Part of a small language model's weights: 250M tokens.
MLP neurons of a small language model. Each row is named by its layer, matrix (up: input weights) and neuron, and shows model dimensions 16-143. Each number is 500 + 40 x the weight over its row's rms, rounded and kept within 0 to 999. Numbers have three digits each.
Before each neuron's rows, "fires on" lists the tokens most often at its 100 highest values on Wikipedia text that the model never trained on.

fires on: ".", "\n\n"
L2.up407:498559428502562445484545510541490467627455547562497549507556558521519538540439495486557472562464464513513518534501507524504525547483539569463486476446455493527498533417455550535556481549554515559514476471540452542503589531498501537498511525544419448469427533497483444510481469512508539533496449458494464452487532470579508549548509476559484541450505578525499522507444544519531428464500

fires on: ",", "\n", "–", "-", " ("
L3.up277:459528497445498463492506549491478459532416541493473444489569519492498551538478477497534456489475522492462471520528484481486463540458512451507497502430482510528493495489538489472523556506473532508467524475534604477527551536494481504578490532602485548467503557504449452550527508527541530479554549503538465513586585519469461493470442490418555464452513454489530445441576480500452527426492

fires on: " most", " opp", " ext", " adj", " dist", " dep"
L2.up468:419564502481468496527455473396477485498462539543477499497511498499561505499494509512553523529489500543472509543518450570455532496469564495498508461480478510534523488486456482491485513547544409533507502479491556464447497501536515596590525476451518541457464497532535498461472507535563507484568516443545456435485482517601583522481478554571574464459550422491547428437450524473400548446475

fires on: " $", ",", " '", " under", " after"
L3.up609:498541540594506505495442506465452542477449467534465410507529503496551462495543463547496465512497509519533445537516406501496557455490507429499537502515461490435454510480433558540495567503504492559441534445494525484591487570495515495540519500550461533525520551531469554549588476529543557557553524514494451482550528496562457565437445471426477484513522495498424519429487508521506512425423

fires on: "us", "um", "ng", "ia", "ck"
L2.up508:507489479462542486493422609530485484511528512491472496531462525512485469530486466455501508541475473489484503476529517550529524531525451484557501463497516577493521498506517505557550451513506554466562426538458470483516530452522504512507518505424510433498529564506493427529499540521509524454429459488538421499477468528527551559459430483461613507543446501491523555565550488529520484504471

fires on: "-", "=", " al", " ext", ":", " rec"
L3.up646:458543503569470524585484574461507442472486515559548472569515535528541512522500597505507563460496506512465541530495485516477533481490529482393439403540563535479531484503530476498533476508445543505525450521482512476451544449576595508530513478420553492504540524580554477364521492459493572486494493501554511552555598462503542495535431514517517516508513510481541504484501470452437464443515

fires on: " |", "|"
L2.up716:531555459437562546578514467545454516569521517536469540470460458525502543534435538500538554484435525498554570481468460514512469576468506473551471467477476488504447466483538498494571491387512509552548440478531472493533531574495608534532520571513412500471442518547485432542494499475548547488473476505537487497512588562560529548562458474469533512470491486540518500513482480512519494395513

fires on: " |", "rem", "dr", "orp", "ta"
L3.up144:482565472475525469519550579557459493550512508567473496522484464531508541553525510476470507539458517538532489515460428498601473555468529455520488475501449512473481436407557501476538437482527583518566434507541507413529487557480523580469476551549480463531397527549518440560474467524556497536512525470480490454526597504512545544558483524437513522508483531564510462478544453529589465478508

fires on: " rec", " inc", " ren", " Inc", " ext", " unc"
L2.up428:573566467519514528578456480524448474457502462509543490498527525491566514394477587516514534523505498479504492511520493479435439495497558469401522564536550444430455532608493439488548462501540519536497479486491492530488556470519561534464500455465556521534462529573509494430512494442479505470513457506609466526459532458505511558493504519535538511526501537499466473458500457442459518445556

fires on: " the", " The", " |", "The", ":", "|"
L3.up79:483607482507535439535486584445497449462494522493506520547475501570507472490561530521471572512485559468523492606543504489466498480551493479427433439451491500523567522526544514431474484549499542520550480454522492515492521475488601518483530564478599466519507563509537539529499471461483515477484453523523531512461493533511486487549523478469614468498484522504513507503476444477479501476519

fires on: " |", " al"
L3.up197:530545502455509500539453470509528471491463518496532479475525497487531492465502515466510560511494540501592479536504505562501581572452507547496483465519562544446538500507521585527611596551494462518512484519532454523505601518476562491476518482487527502407538511459511533443542485501444495506447478582431496502509516455483476509482549534514520507524506490466516488505515548433519564471565

fires on: "\n\n", " |", " Score", " Notes"
L3.up479:540511518482532511533526542485520488508481477576519501516536445519572512508486559477548523458444514499577553478433532480529573554544468529532497414487539478480495407510448508573538510487519483538446472513520498487485512536502498516487511507440512522445505503515529532467536520505605578527468414479455466503584496536575472453520488504525481517499487436500499493516507510531492505481524

fires on: "/", "–", " Bronze", " were", " /", " ="
L2.up67:541481486417511497463511519526522521570466574528476518526580492486520537473521442471526499497494515446477498508516482473450443576521523470456481511460464567523505471441503472557514551518617461537595531534414574458537497465544502476516476555507448507446489473509478464523495495568483576476535388439489490534602562561491509478442506496442478543491445455485486444457539523479507500422515

fires on: " |", "0", "5", "6", "3", "%"
L3.up356:521544489507539495568513536493481434514442486514477479460592481506557524526463488477524534522466563461525450590425483423568512518509494514523509434486508553493541498500437539512527547489446567555478504514478525471528584515471502548511526498514534502450452556510538431469504573476572465543536502444554420417572485537546528509549442498474525460473526520473515497508495505473434542473509

fires on: " |"
L2.up72:462513452413493453504503509550549505580477533539507574513480485522524539517470560488503525472456523513535456498514433514509422565511525465571529485503401454519475460489532550540522476469526526472522498445460459476546474538492467568464485534506422498503426520551525466513512459528633509603517476515483516509565572529524513489543455527460465566483497472483598528479445541561562516436495

fires on: " opp", " in", " l", " dist", "—", " fa"
L3.up177:418540485486498509504489496490458557557465488572522491443527484542508470511426494503470540520474503572466394495529462507462545495456591461448503511504434557491532566474435594441507468491538497551519468515488557463528513510585517592512520469496453526439368544496505466489496498522556578472518505483490517482544496491514541507525507569455562488462508493568566427509473512492497511433470

fires on: " /", " of", " and", "do", "I", ":"
L3.up501:439512472489563496495463497494477430545496535478480532489545522558589500511467527435519430532470477451521515523445442447493491502561471523574546473501503451518466458517531509500519433547505465500491438488507562483516482498500521457526512491530479474473495513551554592437427511542551533584540493486507518433529483470547509594510420501548526503491527486460491455524507565544475500467433

fires on: ".", "ers", "rs", " player", " manager"
L3.up249:473505445538530529469508500539479504516444487511524425496603537472528527535463508468571482509443516452487477450488503479474511569449500489490511492498476493460466460531469528568554510488444508519536512569563561494439521536484487517578497516544455480416464511470502404498536531495590530557545448528514482499526513487524497507579508474456531518426554534577437462426456457555553511471498

fires on: " can", " He", " rec", " Rec", " Can", "He"
L3.up119:504565456457519447499496538520501454483486521583605487448524521521563573463521484495548543506501507518509498507469535463499517484489520441433478488519470491446525556540466504443503421541518491506543436640454508537585529487532514507452502472484544526475515533574541541473458523467466527449490504440479491520496499486536498474522433458494498523498463495514418445481492495488450446467494

fires on: " a", ",", ")", ";"
L3.up155:371565440515513421476466534507480437540437592468535455495540524548495551607497571540440466469462498481481468471543501495506433502499547490515494517491432533575563534430476508475541457490458507498532495510500498427531523516492499489530496546473486504429443558530518470478514505455505507520562526534502514527553484480571520511511503455468531553561486479526487505505505419541438545472503

fires on: ",", " a", " in", " the"
L3.up65:483559542474589473528454508500482417521424525509530462433489526569506491524503456489447501499455546510542462508548519481506471515482571480467545518438449514492540525537515551452537398514482473563531456507487453491534486561491540462528509519513436575492490546514504508471426474516503504508502546557466458460485492435480538574469451545476506505559529500540468489501588474526477517447477

fires on: " de", "us", "um", "uru", "ti", " Cou"
L2.up176:540505535472502504506523564571507499534558525527462563462475520593537500515436479553540536530477469469450549423483569502494472512504493461547483489536491554492539526551556468484523514599529548498562394540519458470454518481546512497557505525407477467478469550601514427502540542428501500526548552495513497527488488476516562504473429451450600505501474526451523546501501463481470527527497

fires on: "|", " %", " age", " were", " |", " was"
L2.up273:487541529448483566555486498488527464490462519540468489547496537521560500495494555494490511528464514498536521519446433514504453549537532536528486447469415379475483492511536498515429401548505492484518475464556487494507490540504562490525483470519574474500479565551541555552457479494520485563549441498510493475527543508543514491487494494514486502436505517510522535539457493535418453429513

fires on: " |", "vo", "ib", ";", "–"
L2.up126:505522431480481501481503511536556520563465594551527529497585486520556491498456518485492518450459503496566421460483469487497500517528462458531514484557488515509533462537488556550573489503492483481451523458456518558485485560519489521523481564524453519484474527540523470428527506496546562575446468495483420580499511575499503535556451518476476485458478451493472544457468532517531452475494

fires on: " |", " Total", " a", " /", " made", ":"
L2.up13:532548415417500477518454484551455557471487534523522493479596520496562512455493454437490469495489539456557445416557538532418478541504517449515484475533509463506505501569524505533538468473481462529508558490503564544534512508537488426504494517472521522400458517545508577452528469501492525552548516486442484440573561564534500480469396486518493530414498502458500434543455523480486493437462

fires on: " with", " in", " by", " under", " un", " \""
L3.up542:551531549535521500499494453470457444525401554524557415507476532533505534510508483536477534485478512467502523512523499480480519487504552523459494455482518479455573584460507548480494493569550508569492522519537445469526566551513512477552548512488475527436483566519561483541520478450491505455548457490480409454503549480545468523524549471471634451517496438509483512495488524454445506458516

fires on: " in", " |"
L2.up460:495544492432485464559528513516442452449480561540445433503528528507557514496507544473513511463451569525544500535576487499514545513539446465495492477469524510533599534459435568498575527562461488488529461471443478569501476525481539535468495499486446444498469602526536522524564496443515536514498501485467454518507501513527513510474455511448543538530488543486549521539526460428527487457551

fires on: " at", " At", "  ", "At"
L3.up511:457574494505487556550470586476434471530450623559428481489544455518507511475461535508461521490468536534531559520520476498490507454496507543468533553515492503473458519474466530450523519525513547635526480460440489482556600517476528471506517484489520444461471581510528599558429501488487518490489508483483501407511577502493459484466494499471473509539487499491547515484456505475443542513481

fires on: ":", " were", " |", ";", " was", " from"
L2.up122:440514478446528504510467488509476527544448569536556500542572541503537543502507539497520500469488455466520430422512493510476481495553523482511531466490438533555562531448489565476537423552539511521549510489482476484510575526531489492585484545551499435462444495493523561551515465512512518521553509427521461459541580535531487534475480515497513483437525517497513443502490541544453550430464

fires on: "|", " |", " single", " rock", " the", ":"
L2.up354:502616499531555449585488514467559492497453596470475534486539504503544488552504504559495541501471474521480498554514424511549448490535555529541435417508533481428516514481462510529490495442479460435583491510512519532522574518506606450493505441450463489464484498550531506426520475476544472527485485487447498463506426470488554554482483508453479553496492473508439534463493486501517471461407

fires on: " =", ".", "/"
L3.up125:497498458480515441462547461524465485514462472538559442468552549524515560528510530544546513542456548529470461485486443411489526507590572474443533468485454478483507464502455536500505483554597513481502518556520519465488540474505505495474501604550454498419475500481528462566461468526556488551518495512474477494525548503496478557565517487462488499475527536487454368498589591541499534483523

fires on: "-", ":", " (", " /", " |"
L3.up117:418593532509525495555451560410445464492457543535497537443610512537531522534483557501465566524505521490491519535478527406533468546524540550489541445475542472508565521532533498469480416509541489498526466462514582477508552516489561495483505425521558433527475505545503516461459528486495489472508554417597552493515476502486489490456409430432528455526542478479490492458449551517478474487410

fires on: "ges", "tes", "ps", "ins", "ines"
L2.up299:535481445518548542475510525450484512534488473507515419484519507536491460469421465453528489534466488437562491510515474568518525491540499458391531515515522478496456506521501485481528466542472563550521437506576530486544481503564478521550490515535492514511469526510514471556572503487612587495496489492462494485456507416601458499576437492510555495484527528572463526589478524443457497462513

fires on: "\n\n", " who", " He"
L2.up383:518557441493514485506544530485497503524472496521498518439462492509562593510450506461582522455486508532601523583463487436490505541545502462536472440467500444553484507488501465514481449532535410497489520590489530482483523442510547573476508529539453487464437517548526542514456489444592556519503511498472525489571527490573564432561491416502503464494498509478497480504459573532494534452437

fires on: ".", ",", " and", " |", ";", " which"
L3.up537:451523427431491482495501517523507502517456584540558485457570544535515499567474503504510478515422521477429508444518521492480538544474526470511479489530447509515465535481451554489556453520418524504538500536534550491460543548450512485525527559515461463386467537517490443507488475486552498535583465515487535483461492437584599539487484505526577532548531456553457489530475484483506508473475

fires on: " |", " –", ":", ")", "\n\n"
L2.up426:491559466464532543490508514469497496533450528501582473512568558537569533516464534506523499521439433527559493469464470484473432540521495541430556497453480487501467451471468534518495445517543495518542465512411526505508558503460516507558538566505492548417470509548489527517514495514491579539583478509567483508544542549575541519480471524529505545531506461495430414521499484484494497394468

fires on: " the", " in", " at", " a", "."
L3.up559:475577470513533510582402433533496465515459501552479517473484472486476501485411481490462575493488587519395429611523428503488538537475520489529491582491493525488511471490537551545579481504451567547538444504546438438533488561559545466462495465511490487483461573503525469423491461517428516476501599442465492476498550511470482457466446509525482528483546484551514440550537561438473507480465

fires on: " the", " The"
L3.up407:470526445485507508596460454451528505517464500479445524502525486547526538511487470488503537520454474511506415599513425534506491494546543506530468453486471491519457490492495570526511472472489516545472527498495525537503522436509555561549484545466510541519397503562544507470434490374524537501497415495549485527431417517507519505536559477549560520445543480534571474560481506535466523490550

fires on: " exc", " rec", " unc", " ex", " an"
L2.up106:492517434479533474552498554477449493491456532532519531547511503500473507520468524493501532569477481495544464503574488484521546531488470476437482490421460542493551576465502545495568563466498479573512449484553486500498534479561537594549487473422485453468460538510494453489463478450493549523460500542502498555493531459544544562594481427468533492476522472516528404429435510444501498438527

fires on: " |", "|", " were", " age", " 7"
L2.up77:517532477413510480510483497536451516606481523533460504550440453571468537480478544510480506545455475587553466576457419558538420597538542501571521486471458519478484441483533512446471467534538543508568493426498483459472561541500533544508491524502526498433402513554538465543509460518552532521458466559519485525549597517503461519504487479426495498515465472548476466487518526567518487420511

fires on: "\n\n", "\n", " (", ".", " |", ";"
L2.up304:571558397480579470504480487505503466520488591526541447396569531508526484527427482507510500542475499553469431574503478468451501506492499536415456487478448597527444521437436546481524504529479547503521504481490526503509536516474473523494530471485420502452435534512511467443497569546536545542479516471489519429498565499535536558475480483515571594508497508542457441494469532485509530462442

fires on: " |", "=", "|"
L2.up322:527557478537575489522428487527498434507447590568497457488551437490605462512492591497507525515428503451528574519497475545440554453546501535477424453515514528489492456507491474484567493489486540543540451478479418511477544529477536532498530520537536481450497541570539510458526496462514493515424456497481474469538595488547490514542475536535502515523463543460477467574512436489473518449440

fires on: " are", " is", " more", " by", " have", "\n\n"
L2.up533:473503488444563523522479491490468422488384546469486467449503499566494472505392455443455533534473527488568440547582505508513535535428487485488524451449481509527533459498497586489558563552435499524524547448503568462500523424486476499501506455522455517503465557502503473503552495546589548542513512543500451523494467496502546522547479493503540578546554496509520440533471465505503464487517

fires on: ",", ".", " of", " for", " \"", " the"
L2.up163:484532395407527501517524490567510484514432627527547512519522559483482570560459468484500513563449450553530524558551527522439445537491504496444500418501506546539489547461487549526496544534458500525529535511541540487479562471518498463503543508403473492477482546533532503455515517475437534536552484491401452443468530462550574563479502452493539542476538507536528477509487515559541525398514

fires on: " |", ",", ";", "\"", "\n"
L3.up428:496595440480508482456509446514506424577399554495515465481520460543443580612460510499457430534459516490467472537532455540533453588479503497451462484498473549570445503484472494506516500477457530519539509496535560484514601545454508510513495543564475519419406545500484478527508470437517524519613553488499449481515562505511537520514433495478596500524500495484522455536490493470506488462444

fires on: ")", "W", "H", "N", "chi", " km"
L2.up551:522490540521520532479466555458539475579482513479429463501513562583568495511452547513563474593493505515512510489397415508531431549517535445494467520490480481478544520578517531481528465551531540502507416507531536474462527513553493495479512491552534486472494532603493454504518519478516580498513528498540468505502526529521458460519494548556462433524504525493419461478470481512445457440451

fires on: " ="
L2.up611:466514446455476504526493601542524517571454533540464547506501486518483499529547461474536499638466513497516519514515499575569471540519534465555465464514450550614506535451527536573511507479515578520407448455492538460568488486556499488507474498458407463493503498557502481576535503495502533576495466465492423559489543507523487486554460487517502526480478484481479535521551453546524514467546

fires on: " in", " rec", "-", "\\", " \\", "|"
L3.up168:505530491474502519540507476544449462442474549571442519519466467541518512535484514471550565553497502544456542579550463513480494543510482455499439481531494546458521524559535516483503530468540565587487474546555436436561543451572549532496499463426512505510490497583560450478443445507465517439472523488501478547574531469480537540482456464517509532554457491445511477491505469505481452448543

fires on: " |", " the", "s", " and", " of", " in"
L2.up536:410505495448561499505502519442521471491448576521513544488530502549548429475495596446495548500417516452559477518503511491446541531483481484494474463423530557529568451514539519450561506496453473514534469513477476494549478476506566463507480554451523443478460580540561584521505518478570572534558497453523508479519542489525598541504477524475596540526508529487485440534490493505550537460523

fires on: "=", " |", " is"
L3.up41:482567472451499443538521535495575436481434592540555496469521514500498514520452513504538565494469528464531492610577499522481589533420505501469485429490471515483523529404448591485553555542499465587538502513441472448521537478465496462491504471476506480461574520495513511450551487575474460519450500523434503493480490447530483482506502514542517529507515529519523523576429546512521506485497

fires on: " the", "|", " The", " two"
L3.up159:454564418501555492599555508455581512496444553495483536495543537517583478481469568511462545487454471500498470483475442473483523486548484486479526439537539448509490559518475557483537542488460545541482529451446564503516544472513487510461509506454508464548514532550613554421530536461450489514506504500585463536523500536541473483504382452488485516477530541500561503516502583468455461466492

fires on: " du", " no", " Mari", " do", " ne", " tri"
L3.up405:437543465488570490563456551543448463534509481517482560484521515570522518525502493502509560483477524420479483523536443539482552497535589471485452509495498475494507505475482506516581556480486492501503432497428511513474531493536598457534514525511502444509515507568559523430505473464509537516441478462477544527486483476470515569526474487457518548513488495439571482508475565508545533463378

fires on: "–", "s", " United", " |"
L2.up1:452515492466504490510435459438498520538456522526491530413559509517675523505479586421539471488474526495489465477481486541484502454481488568518502466503552439435535443514475481473585541538517467485515520484407556530452486535513476512495500520531431496489528506520541552419521535521533580596555477432479477437545517524527438483459431546524468487463523496469434414555522506495479479488475

fires on: " |", " for", "ed"
L2.up446:517543452450554522534472530540494409529466561565555505540541503534525516486446504509550543523401479449544507544513532547493551522510515534429491454490479485561475441461501557518561522469487478528516467478446527502523554539477561533523545585470490458447482551535522560466548525470569488530493480500463518498558566468545484566548481523480522513518507492536455530530470466524518561437538

fires on: ")", "|", " de", "\n", " in"
L3.up388:455520488511470540546467504489484502546457507462485534362575534477615503502464528462511566495479494514529474520499580493422565452509550489485532437511520473468564543478543522478498479512481491549562473535555531556486469498484531458561502550489526429411399500543505527442523520534509485501444471506504537511521466482507485492497468432489550521391536402511501489551529439499427554481483

fires on: " |", " gu", "enti", "rov"
L2.up95:496527465486540490462487542525511502594490545532505509499478505532482581531499534500479537488460476470565489529522471522465407634475545524460485514501477497511459460427483469456523538488467498511611447421479503415558592560480493534457480541508453546450388514512487440552498455536583509531501486531495471538544540487507507504556448488468565465540466483511545462472466551533537537457518

fires on: " =", "born", " career", "ern", "ral", "field"
L2.up590:482478462487469474457535501535448487573515535488500560482616507488520445514512444431493532499473458523496496598508502457498469554453518409545515468467433455594566496454545494478559484548560528545561461503526521508518498537510467424533497519531466535467473478528521477523440505543504486486445471401487453503501510530536534520572443500522477472475549425459507466518570477591508549517521

fires on: "ic", "ac", "c", "ica", "an", "et"
L2.up274:473491426527501505532451508518493518497501530492429534459598449466574511506452459454518437485459537520580486524549444507591522443598521538472506445498517528537563495408482541529534550467496466506472508474483485551453498481513502604553509585491425475550428475528544512516501529542615548549506432487499444517570544486504472564556470524501473500471518436472470486599502540454453545504426

fires on: " |", " the", " a", " an"
L2.up483:449542481465562522561486610469494410519434490502519507533469455534501513518486524532539490506450526523532544568526449493447501539511504473451430493464508616556509515488497458559564457484452515543600418491527509503515566495522572533471507471453545502470468504565499483528520464480550552466526426518554500565496499489530560554574497505442526498541481493498551502511561461497550474440543

fires on: " \"", " a", " as", "\n", " was", " in"
L2.up208:522592455483530540505413487534539476490443490498534516516547540531495564557441528492447485433482493488531521609521504482452446502515545448460539439585553509504553515449452558523550533498514566546542544554534469462545543447518418461455547482502507520468452503538500524382467476553476502512465509488464456498446523473506475532507528484446497542501549508522429480542481496504492497466514

fires on: " a", " e", " sc", " ne", " dra", " tri"
L3.up541:433515475573527474517479566506460481519485503445468521473473516578486569586434486500510515514487518441455456463534434493522453451513556480556457394492457477442534545436497570530521498474533508578609486530542541480515530447516550556475501524509463475502474540582459466545509541421574531497536471493556494523541523505525511579520516471562562499463543565510574496453475556513550521437421

fires on: "|", " =", "\n"
L3.up560:494549374469553500537525530547465439507492509540456485381507536513561465523523529522591550530484516474509482497465461481490545494481608453479485452465459455521499513512500543478527443490485527522457435487577505442501487503485512522526536487444475494387479522557571518460477518557495457552458431458510520452518514469519510550522527450500496528550521473524518411496547484544484553479505

fires on: " |", " Won", " named", " won", " Second"
L2.up290:477533395473546457480482467582501465474506563474467465467584484507521540521451534476476537486436508469504494571556494464527608538550521508525502487536511499581556505484447490507609496510475509466559474554457488544504513528486486547512550518492507473476443519475520443508563471487480514476465474492406535439546513495517474510534495465433544533518525556548502470503508497446488557509498

fires on: "W", " MS", " US", "°", "N", " km"
L2.up431:488540527528598492502532497458516439481488513483468457534501549515527529478533606474540568553448511515507508559440398481520491495523530537428411500463495439522499529521541552469545489428499552551496473508515468491536543546495537541482517431497525513498516546567513508459504515459539463466501548457523526408504533512507438549536472509527487504454525528560456403534526473508452488485449

fires on: ")", ";"
L2.up631:435536456500552446484459504476538471544453600475593505538583541547536536573460545519516520506439534490501467495471515506531509476517512511461484513479469547501508504520440478466552483516503527527514430454460545496564542497518491517522509459508449477445515569481550471426508512481561511516487535515479521443544542543561560574529470508490515468506527482499488511478460498478434502426524

fires on: " |", "|"
L2.up620:522500443485506450480475478522528500579495513467508530520511434521496595523475584488547487497451521516547571498518423497470431562513554540510489454440461493484469467479561461507531457494502508500552490500549469481474554573499499557552498521550472524453386507560516477509481469472578530482455467533502511408546622529538489534546496498456513483468479470555513508548501539562502509455452

fires on: " |", " =", ")", "\n\n", "\n", "|"
L2.up759:528581529542516518571496529471548467517456567475500491539558526517599488499517551519485518523463543469524493576455429503475499508502534494447444408443471419439540467484494544469503452549487545550572462482478565504484520553483540487481528559547556518513436516555539451403508537457525468509484492518519415503535510491484480495466483495522476534532504519490457508546450412474429472503449

fires on: " |", ",", ":", " (", "°"
L3.up352:518575466435572476537488493418565451497447533529433500457517481495517494529525538514502559474482555514557487524469507497545531527475513449490512417450509532491494558469493529531505555544473452465500449497499527463465572488501538528527493559467528500440513541497478480372590530514509535489472431551484483518494488492547541501462506543525530522568498542458507537511489475521486524487519

fires on: "=", ".", "\n\n", " during", " in"
L3.up439:494534450522544497510480509491494445489420482584501496441568505530477493542480494410514520565458568487459489471574518485487521522541500448446530427535475516486523548470434514507486491520473524537499484551537473470459513532447483599537534480470502519491467549549535486489532465520545562533508487532458410393555475478570465501496484468468567528529497546521545421505512480506477498433552

fires on: ".", "s"
L3.up402:454491406474522477485517473538471536547474516479515455491564543561564551522441529486492510556375513451534466503426484495467501549529490483492495464511405516537473496501477532515561499512420519518469479535542494493512562455487525526537539554474435529443449549524547499529510546501509495510494413476491410471499541453537522571584540487528521547433535540506526426500525429553531519448541

fires on: " |", "|"
L2.up292:520578484457576508583492552487491414484425562519474508486604489522591450519478554475518549519403518429551537503521460492538551515515485502506432410480559458520566463460506526493592487501428503566571478473520509496552564502482566542500522473469526487477504524552529492392537473477537490523494489448503462462515525485505483521580453489454442483534479509507502520513499460513471510475488

fires on: " |", ":"
L3.up371:428567477492554462570439539458453439580475463567594513461586515502550489510495520531559607460478564449484497478420453488499544505557488506521450469488531545534538499545430504531534480483456520513493455453468503464516531493466525466527528471480541475483523539478533577437526531467515532511473553423501511452470510546534490485540511460466498520438532489460577525483511532507497499480523

fires on: "gen", " =", " of", " ×", "yr", "hen"
L2.up675:442512444446524505512466606543483473549483505508478493579512476532490531584460519474475579515506488544475449524480506480469458553498391519458485490465489599574513524432521512542507426457480504490444452490472481495517540493587490533517511496435526465474451508518503483543497487439572558458415484486507532586487490565487564541519471535337534538514482507501546511496586415509480506483536

fires on: " of", " At", " Per", "At", " Os", " Nu"
L2.up587:473557503444518576472446450445415454560491588605455529511519473569505565489472502477531586484480473495558587476553482529468529507505431491498502514566490454539539534468482473500459514540465478519520522495520490469507494492528508451583535481541502459457449554522486521503491459491479611451541536542494503505517546399518486516403490485526508548496495432443474493449481491501426551460486

fires on: " and", " in", "=", " 18", " from"
L3.up225:530556450480466475501499556510515470564456536541623530462494495470503522510474521444497496584495503547530516518517504509491467563437461467410491521416486567508443530506476530496504464552516494543563446582512517497518566514481543515499504543500468534471507528470557477444479527526509552509428525592499536423508444434578554469518516476506554552485499536506486471599540504459459504449557

fires on: ";", " No", "do", " no", ":", " the"
L2.up151:498628507452544496550459507527525412500486527495462537536485481553543523481503542530501561457498601548497443492479447478520526484558536549529504429494546503508549442494476519507601433512467463503559446489510548513480499537468599501505521464475541417485453529507572571417480461489543515501416559505458515472557514466491506528551453519499490469462492493461492501468491480484490478488395

fires on: " rec", " inc", "=", " dec", " game"
L3.up162:432545409459470478531464559555489529505474509572515528542550584453553530474502511478553510549507496506477520466495424453539495527505461517531468478517451397429465537501527484497533524510523588513522507541503549437547500537546562584546484485387476500536490475540494487445564507515481547548480515485498492485599576504495489488546439443512482539463483550523471453481457501488524488446500

fires on: " the", ".", "\n\n", "=", "°", " an"
L3.up396:463574433512555520510469520459484421500453573522538474535514519529504598521453511487449520549479480479545506546526494405476503545496522485423555468485485528530540540422422554512515466502512548558539485506557454477418540503503544539535520515443521483439424524530553466473507456545535533479518461560466514494492465420540536506460497451510554518478549542537505398445505516588493446491529

fires on: " by", "=", " with", " under", " into"
L3.up424:427519502504524498489485456454480413556412573585453500520484464535512494458473508441521562503493483524536505517552511485496482483563483556449503470541476511465539552394464545476456545524479460509534518540470493445506514448495529561538537489519515468456424555530508524482531438489531554541436385526501525466540507487566505543464529439459495494525474492519471508475467519529488511453552

fires on: " |", ".", "|"
L2.up718:508575450495511481524491491523483472591462541568486427486570473534523537562447560524517532528447501505492488551495493479459511539435569548470465434507467550481485504383435510513566520442473526536582474509522472484549569523469523567499525560497438516426428524553531479477452512481507533508456459518494532446516482453557595507531490529555516528521428585555487450500511499487533525464522